{
  "hidden_size": 256,
  "num_key_value_heads": 8,
  "norm_place": "pre",
  "qk_norm": false,
  "tie_word_embeddings": false,
  "max_grad_norm": 0.5,
  "final_lr_fraction": 0.0,
  "batch_tokens": [32768, 65536, 131072],
  "train_tokens": 458300000
}
MLP neurons of a small language model. Each row is named by its layer, matrix (down: output weights) and neuron, and shows model dimensions 128-255. Each number is 128 + 32 x the weight over its row's rms, rounded and kept within 0 to 255. Numbers have three digits each. A neuron's up and down rows have the sign that makes its largest values positive.
A block is one neuron, or neurons of one layer that tend to fire together. Before each block is what it responds to, as a language model described it from the Wikipedia text at the highest values.

Responds to: First = sign opening a wiki section heading after a blank line, as in ==Biography== or == Reception ==; weakly, sentence-initial He or After.
L16.down210:127100158127134136045155117132101147110145107105103156141085111138129154116000150199100066137116129128142107163125186161093105092120078141105135093140135155110164107122119205128122107177138125130090133104084108131097147136129159161152140107154105128174099083054127113117098109153112142068149147114147109155126068119161129175117124157105088111133095160084074060118099148143050014135087
L16.down353:117117142118126139165128114081137159121145113119148130095159140119083124126000090128157138120134144162144142138098159107093145163134113123136166083113137154159077124116131123140130125151110141146095160126103116129144143129106143129168129121154174152138154095125176110164145142072142128084137151130155150122131168092141119164116156085104138108169075128138154148143140149098113011177126
L16.down396:149146165123128117098058099141154130163124119106104125121127162130087128162000150110105204116065143123130169178089155131110122152105134125143125088080136106126103103167142153073138139176119161104166153154113135158147145140115078176170131143151161138162097141134166182131110127122147126126151137131144132144102116128081119068109093128126163125138104130121134160135181128132132043116110
L16.down564:150136131132118146131132111116117143141139121116116122099159123128129129125000131159159142134141152130109142134111147120098123136106091118117138076105143147153099135119126125116113143149125130146084139111126111157144188124125143146138149148135111110150147119131132144122129133120189121110127119129152114120121101127114129154101152144118132128124124123106140146146124144117127000149109

Responds to: Mostly the first piece of a split proper name in lists and tables, such as Bel in Belizean, Bor, Bas, Char, plus CJK byte fragments and scattered role nouns like president.
L6.down530:110149072134115099130140166119135130098146145112130132108099139134115129118000163124120130121122089106114113140146055115130141135157155113112136180094146152094164107136130125108132149143135062184118077089092188110147219146129109100141147130117140103069124140138117126167142105134154147147109104184111122098131112110076194111111139164137095148098098124188110116077126108162121123139198

Responds to: Kinship nouns like father, mother, brother, wife after his/her/their in biographies, plus scattered mid-word fragments (e.g., patria-r-chal, ext-ern-al).
L16.down44:121124128139095143156075121139168147183165140113151178085099106090120095067084174097103122143106081151152125076188101160081119099119082129147101102108161127102124156163125107191109162195096138112143139156170128099097088123111122108164111138111087073132137150132079049104130137159152188153166133131145163147109135116103087214192103141110103149100174129155174165166120131132133100166089
L16.down220:151128111147116127132178145118159112159106119097112069139158090114121189133083100116131188164101085111126161150114131135132110153132099144103145162173176101140114119159066155203127155100125068082091099189169107115201107132100169187077153101123175112121121142121112149161133157208164127126114101070144111128153076115129136087145121157140127149175110141131128133151138124110131100191164
L16.down246:071100155142138164121104120167101097153145089127120129145089124150191110091051133056074094062138112158096083107132100122126097124133149162170145165134208095176091130139130101164142117097108112134169094163129041115144107107068101120205150162094108130118120134085173131106107179072102167141174147183190103188119161116124158116137094123103164090185157113154163123149144121128089056142152
L16.down510:117124097128123084120133071185146112166140125116109143144163156089121096156023118050131168092132087134155150131161148135201129174175153115166072105146166072122110093166145102131166130118118138199069143117149128085123144098114109093134157078141117128161104199182054137100091158131213142117141080098165135173157125136138127092174123195124116097085160176142139112094174096174164135114168

Responds to: Kinship nouns after a possessive in biographies, mostly father (his father, her father), also brother, parents; weaker: & in taxonomic author citations.
L5.down280:069056133093097139110114079130140125148141110120161078139149094126178134171211158105185200165116105142169158144176129143108133140167122141138095167140105104155130122140122142148100122119157119161138091113112123124089081108158162095084132126133128135119147180100116115133122157100128096110144141135162162099109109093117134121062112155143143028119156098122143143092128105121118107155088
L5.down530:127088197177112065079156103159064152139187074114186146057136071146149110166121110146133070150141125161173052152131114139130164075164155122158129126134186116201071117127111156141092085100116182128122121150170104104116128146141120166169113177123157099165075103158103103133150145084061141107114089075134090150171089138108123096171113139156102158142102148174141118192130139102185183087131
L5.down630:115171082186176198128126144136070169087132118183131059162095126134184109140101109105095165122093107123120109120147089147135145134130166199125115106145105079105124134114116197092096178102054179165071155173147104150122140143031090152167102067153086079175126131087105126142151088174117096103151144136200058069112110132101219134141107109138078156128091107121152118147138108110114153172197
L5.down655:093108160146145110126133126178150101104151122167103097098101162105135144166000149177154154062123062137118123140085149111107104171099106118125112156152168101180114115104161095120125109088064096125194126104108156098179135073106161114153163094128106166131109115124157081114143142114167106181104111149135094118163114110129089155125120152172133179112131132165114138111084145182158136129112

Responds to: Mainly the word town after the or a, naming a settlement ("the town of Kiln", "a town in Silistra Province", "the town's heritage"); weaker on scattered word pieces inside names and tables.
L5.down131:069143169142163134135186095098143201143067141161148146120071084186106117136252125139108141137153110192129097199115179119118143107161164144125190112086126123132070112153124147160139194165139131081170163158150131126135068134045159145175134118179089113162087176156100127120114132098072119065108137132125126141161165113083142079144166100134080139126137146035142139143080097147077165116129
L5.down142:123129126096193126129167134114098190136164156146123177127135130128106169118233115162146149100120171151167104164157143135157107107110149104189136120158140141119171145123126134151118108123119129207088152132133141126126138150130162158108119123116171127172120088153135114131067106145099161142134145127116107132115110108123197142113209088110123125100064151095117132126155152097137106124121
L5.down539:130124144128146096135107088149077146112168129155130122163100094108152164157000156115153146166181052089122081131058075151149157154075163125152130167076143150155144135083129120163135101160142050098109114138166143054135128069128097089093115150070101112143117150132107095139196135138121078133147059120120098145117122074131155095139105157122143135097137156077146113102132078157117137124107
L5.down639:137166126072091097108149156146171169114136143126079183146147111156142144100040123087122168114124124120092158139101096084152133089096136082152071125186127149079137124099116135110083093118139109142175084112146138151101164137117155134157106146104147147115124095172139088065179104100149162124159108135115165120125125149106103105080112107086119138159136067171128181110085146089107110091164

Responds to: Short subword pieces ending in a vowel plus e, often word-initial, that begin or split longer words, mostly names, e.g. Le(wis), Le(ipzig), Jo-lie(t), fe(minist), le(nses).
L6.down274:097168086107161103109100117088136104042137166169194121163155177097104119151002193125099115204105160149132058161114075138100143162182103143106144103118085132066108157118122114051050140150148131099120122164138127095109176134100180192108085109042102121130191128128124108164145179159139106149145066164090116072141105105112125154082105106107157103142147102102161132092140104169140063124140

Responds to: Short subword fragments inside a word, right after its first piece, such as bo-fe-dales, ca-fe, stra-fe-s, antibo-die-s, and P-H-P.
L16.down54:155094126073077132097101125089096114139073150139191149130105160065158092191023065079177128090119220090105107142138113115171136135140151118154076129095141093126038187142147104072132133134151144128170070169148157112115136101125120091137070098173162130131147135135065105122129114137159146143124173118169087163113195081132135105131069181148120075099097146183102107106144171086164160141142
L16.down382:126199101175159167114078124087162109145092067118134112071151131148142133131208126136059170216135140151115129146093040130097104147096107142118114173143170120050133099083161132129128123089102114106124130135069129187127123092164159154111086158117155123065135137056117093151155095114087096081121104138154148106158147089126127101083122151179134144122104207141114098157136124136090189162142
L16.down503:131078110073100138124102078145125196160115071155111098145152116095192121186089092114141113142150112132130138097108116161157128082157149107130128222116189075137132090065109160105130154151169136165100130155189194148137150107123187085158131123170110065180148117123083171163088108121170157132116160185132147129134142155152107097118151137125111113130148166103143115056082121202094104096159
L16.down595:116143114148148102042187119096123102111136137092108158121076137112151134133115087131124137134120099081097154143124153169119078137100168108163141138099091136113071168130129109121152102185099150153147125109131148157053161132108197162152166051117063156140202118097090093098152070077145106114141136158151130116131114089135053143114215153108075076085158157156146162168158119113127192115141

Responds to: Words about featuring, crediting or spotlighting something, such as highlight, role, portray, credited, features, included and starring, often in filmography tables and awards lists.
L6.down375:183118140151172087144107144049142160112113120149127143122161175101151145138000072135129123122116107115138212115139100140147189093141161123101115153159115122123122144142155128128118130142121095071122118168141144156141171059112174103108144145155155167139132174077070109168181093173140091089208091111100143084087145081111143104110113121147110146104165129138154149120158169159113070112120

Responds to: Second or inner word pieces of names and uncommon words, right after a short first piece, often in tables and lists: D-ave, Ed-ua-rdo, Inter-ce-ptor.
L16.down113:050171153167083137114141104173138158157153117160065118131135094118147124183121136177196123168195070126109159147133084169169160158159090155103130158156100213153132120091173134142087158138163218107128152122120096095106119169100087122146098116110141086127134152041123174153159152099093140125108163126131111140121112103081121094089122100115113174080079070090121152100086091125158153108112
L16.down166:130117136152129111127180142090065134122112112105186119107140179185120104121169182110156149161159151148121149125171119093152162122115095070080102130154078111117126120106098134094132133160154094125125170104199115120105102150104209101168153105145127126129160116173132139082198170133071170127079110116102162147155107105071065094135172089135072117175124133126160092115154078130154101142127
L16.down378:111172119104135166108159158141069093153131159111129184209104145130148156136189142174145092132150154145103131116097135062153136110154106141171187099162164149133126155129156097106151122153164155107102135157148062128097123125153088131149101129100130069144157169162206133134104045080122129170140138148124132203179138155108146110116038119177183100092129116105172162129140184132140099150143
L16.down532:062088089174152136180153121167116125126117159159117113135146175111067095116160130161121164138126084128095169082136119144147136133149116151118125180167155168111128139126148110126123114194155154103123143083210143071077037163152113140075137152141154152108081137071184135176077118166118097115154148126119154154227146114175062108137175117129077119121125175084070144130102146152146069114134

Responds to: Attendance column headers in sports schedule tables; more weakly mid-word pieces like ine (Pauline, cinephile), table numbers (53), and work.
L6.down537:174179141088129159124126087108127143149132087064100083150140117202141061163151141156141120127084101095098151140152115130116084142114141142131168125169162128111113141150124111162147061106085128150164146124123157131139102162148072091160106132086090088079117164126112085122126185220139125126110124137116184157100128132106105117120160150180187112153137152137154150058190091102120096120154

Responds to: Short word pieces in the middle of longer split words, often names or technical terms, such as ys in s-ys-tem or cr-ys-tals, ig in tw-ig-s, st in Seba-st-ian.
L5.down403:089129138123162128151176115123155136080176105109129068132130050146047183139110191129096116116084172154173102120134178132130141163129100149118150143118117094108102115133153114138138072116125204139104112150118120135168163099181100133177097118093096110059125127172162117088120112137121154150102142172134134134156220151072091194158152109087115108152109119082116113122112116132156133166157
L5.down488:147179126157172135168183163125143132109148099137081044093132128153064142110175141203099166144124137110203141181202093105130137110098203123100127105163145104136096134090140144119131160076138127186134131082136118132090114153086137098117128162090101153085063153144146038094114096169170093150091111117102120037164149136133085109098078134096121183121100119174161122140140165147130157157142
L5.down495:123085093138147112155148155111137090118164038188105084126142145141129104106000122060137122170096140082123104110147114125141097130147105136119089185129204085121117074105125103074134116120086098074134119162128131158086163109107106103144127155097108132146097110104144144176141102078143164122134175144177121141107166149096082185174103156103144155135196139169137118102155123123151106137147
L5.down615:090139105084126127064123167103120107158140147146083137135102152155151151135000122108117095115106135118119156076158082151141145127142156145184108136124130168081133128134092096150115107145135076125142109115125146071095191121132096107112129171165118136187125162167154190140165148140109067159134096107156196136127110187081171107137104135112157139098136122141136082096140105184130120144148

Responds to: Field labels and key words in biographical or entity summaries, e.g. infobox entries after a dash (Genre, Education, Awards, Resting place), plus career verbs after "was" (honoured, cast, elected).
L16.down67:145095133186188172126111141123129101112174107143116100144105106157126134086088133190139191145183150108137095104210066139182095129109096116182163105153109145100116150127083106170165150172150140140155120075172113123080175150129142150130075097138126096109140108117136099093102150145073087169092151147109107151130173115182089136068117107112185149116147125110165118102168101087118097111133
L16.down72:107131117125139115133126130141149073097121193165127146146138207155129176157072107160147096100125121133153132129073091086146149122108122092110116157138057131131174098138129125076150104108170087150158081124140094167059121112105089116132092125124093182162125097154128166070142120150141075209078112145151173106106111119132139093147155168135127157150167100149132135148174142120126133098102
L16.down204:095134128097174128167177076153168145124132112112089131110132084101124125133173159142156075106075170111170151111126099114129135167109119074124142068121145146109146100105125139137182078178189132102179103149118144120086164143167136129161136162157121124086086114140153114120095135124192106152127170107181119083104154152123141057155125121078080142143138157159146153185129132181055113099183
L16.down467:113126115141123118149068121115181163115112111122098175140142117073091173153099144192178118071135182164152137152133153079113099125147122093177111119090150088091156117092188126094133145153126110113142140099082146139106157110078138127141091079099098109069131119086143173108169111124143098126146118190097130162128149122125156069117076157118077104151160108118116112096094168131118168108079

Responds to: The word time in temporal phrases (most of the time, at this time, first time) and be after to/would; plus scattered mid-word fragments.
L5.down41:113093145144138120091123152126133148140143175115100104151089136091128129133000072149124130192092131094095123153127075132165132094163154132152140150085151139111146121105135121127138145114114089174137137108123127111108174130149198132128121129154115195095133143129138145118134095097135156139091208150137111129096061122127156097110111124100100155149087136129154114174090141158119091159167
L5.down339:138166162151141108141100103106114124107122105122117120161147133091118139049016193119084200155148135111152120135199110117099143170165116180089123121121162065143118078119093151154124110132096131072120109181114116176120165090173108147174122088162128149065110133130125185147075102153101146160134034127172164174151143153152162076084113115125104068126069138106098141094139091111087123102200
L5.down385:110087111126116109160087160158162107096085169111115080156075149107078107111031139113151173103187099140149110139166077154109128177075110140123087148085123194129211110113120135116091081088160106095155116084101081130127151201125135143109123097089186103117135174173110119114117139133135167135125148154087095208167120118081128111115081063168186153093187120175192110075123136103167171163127
L5.down481:136145137131090126190132107120118145106167118117092134119161090119101157086150134122138156130142077174166102202126101157110107143150091148120180074114058179131160177167109126176143123130140105115075085128117130229138085159165161131119137102177118115090110155093104117107143090106113078151149152105108137075158135081128100114094099111071100115099112113118097160117129149207089196158105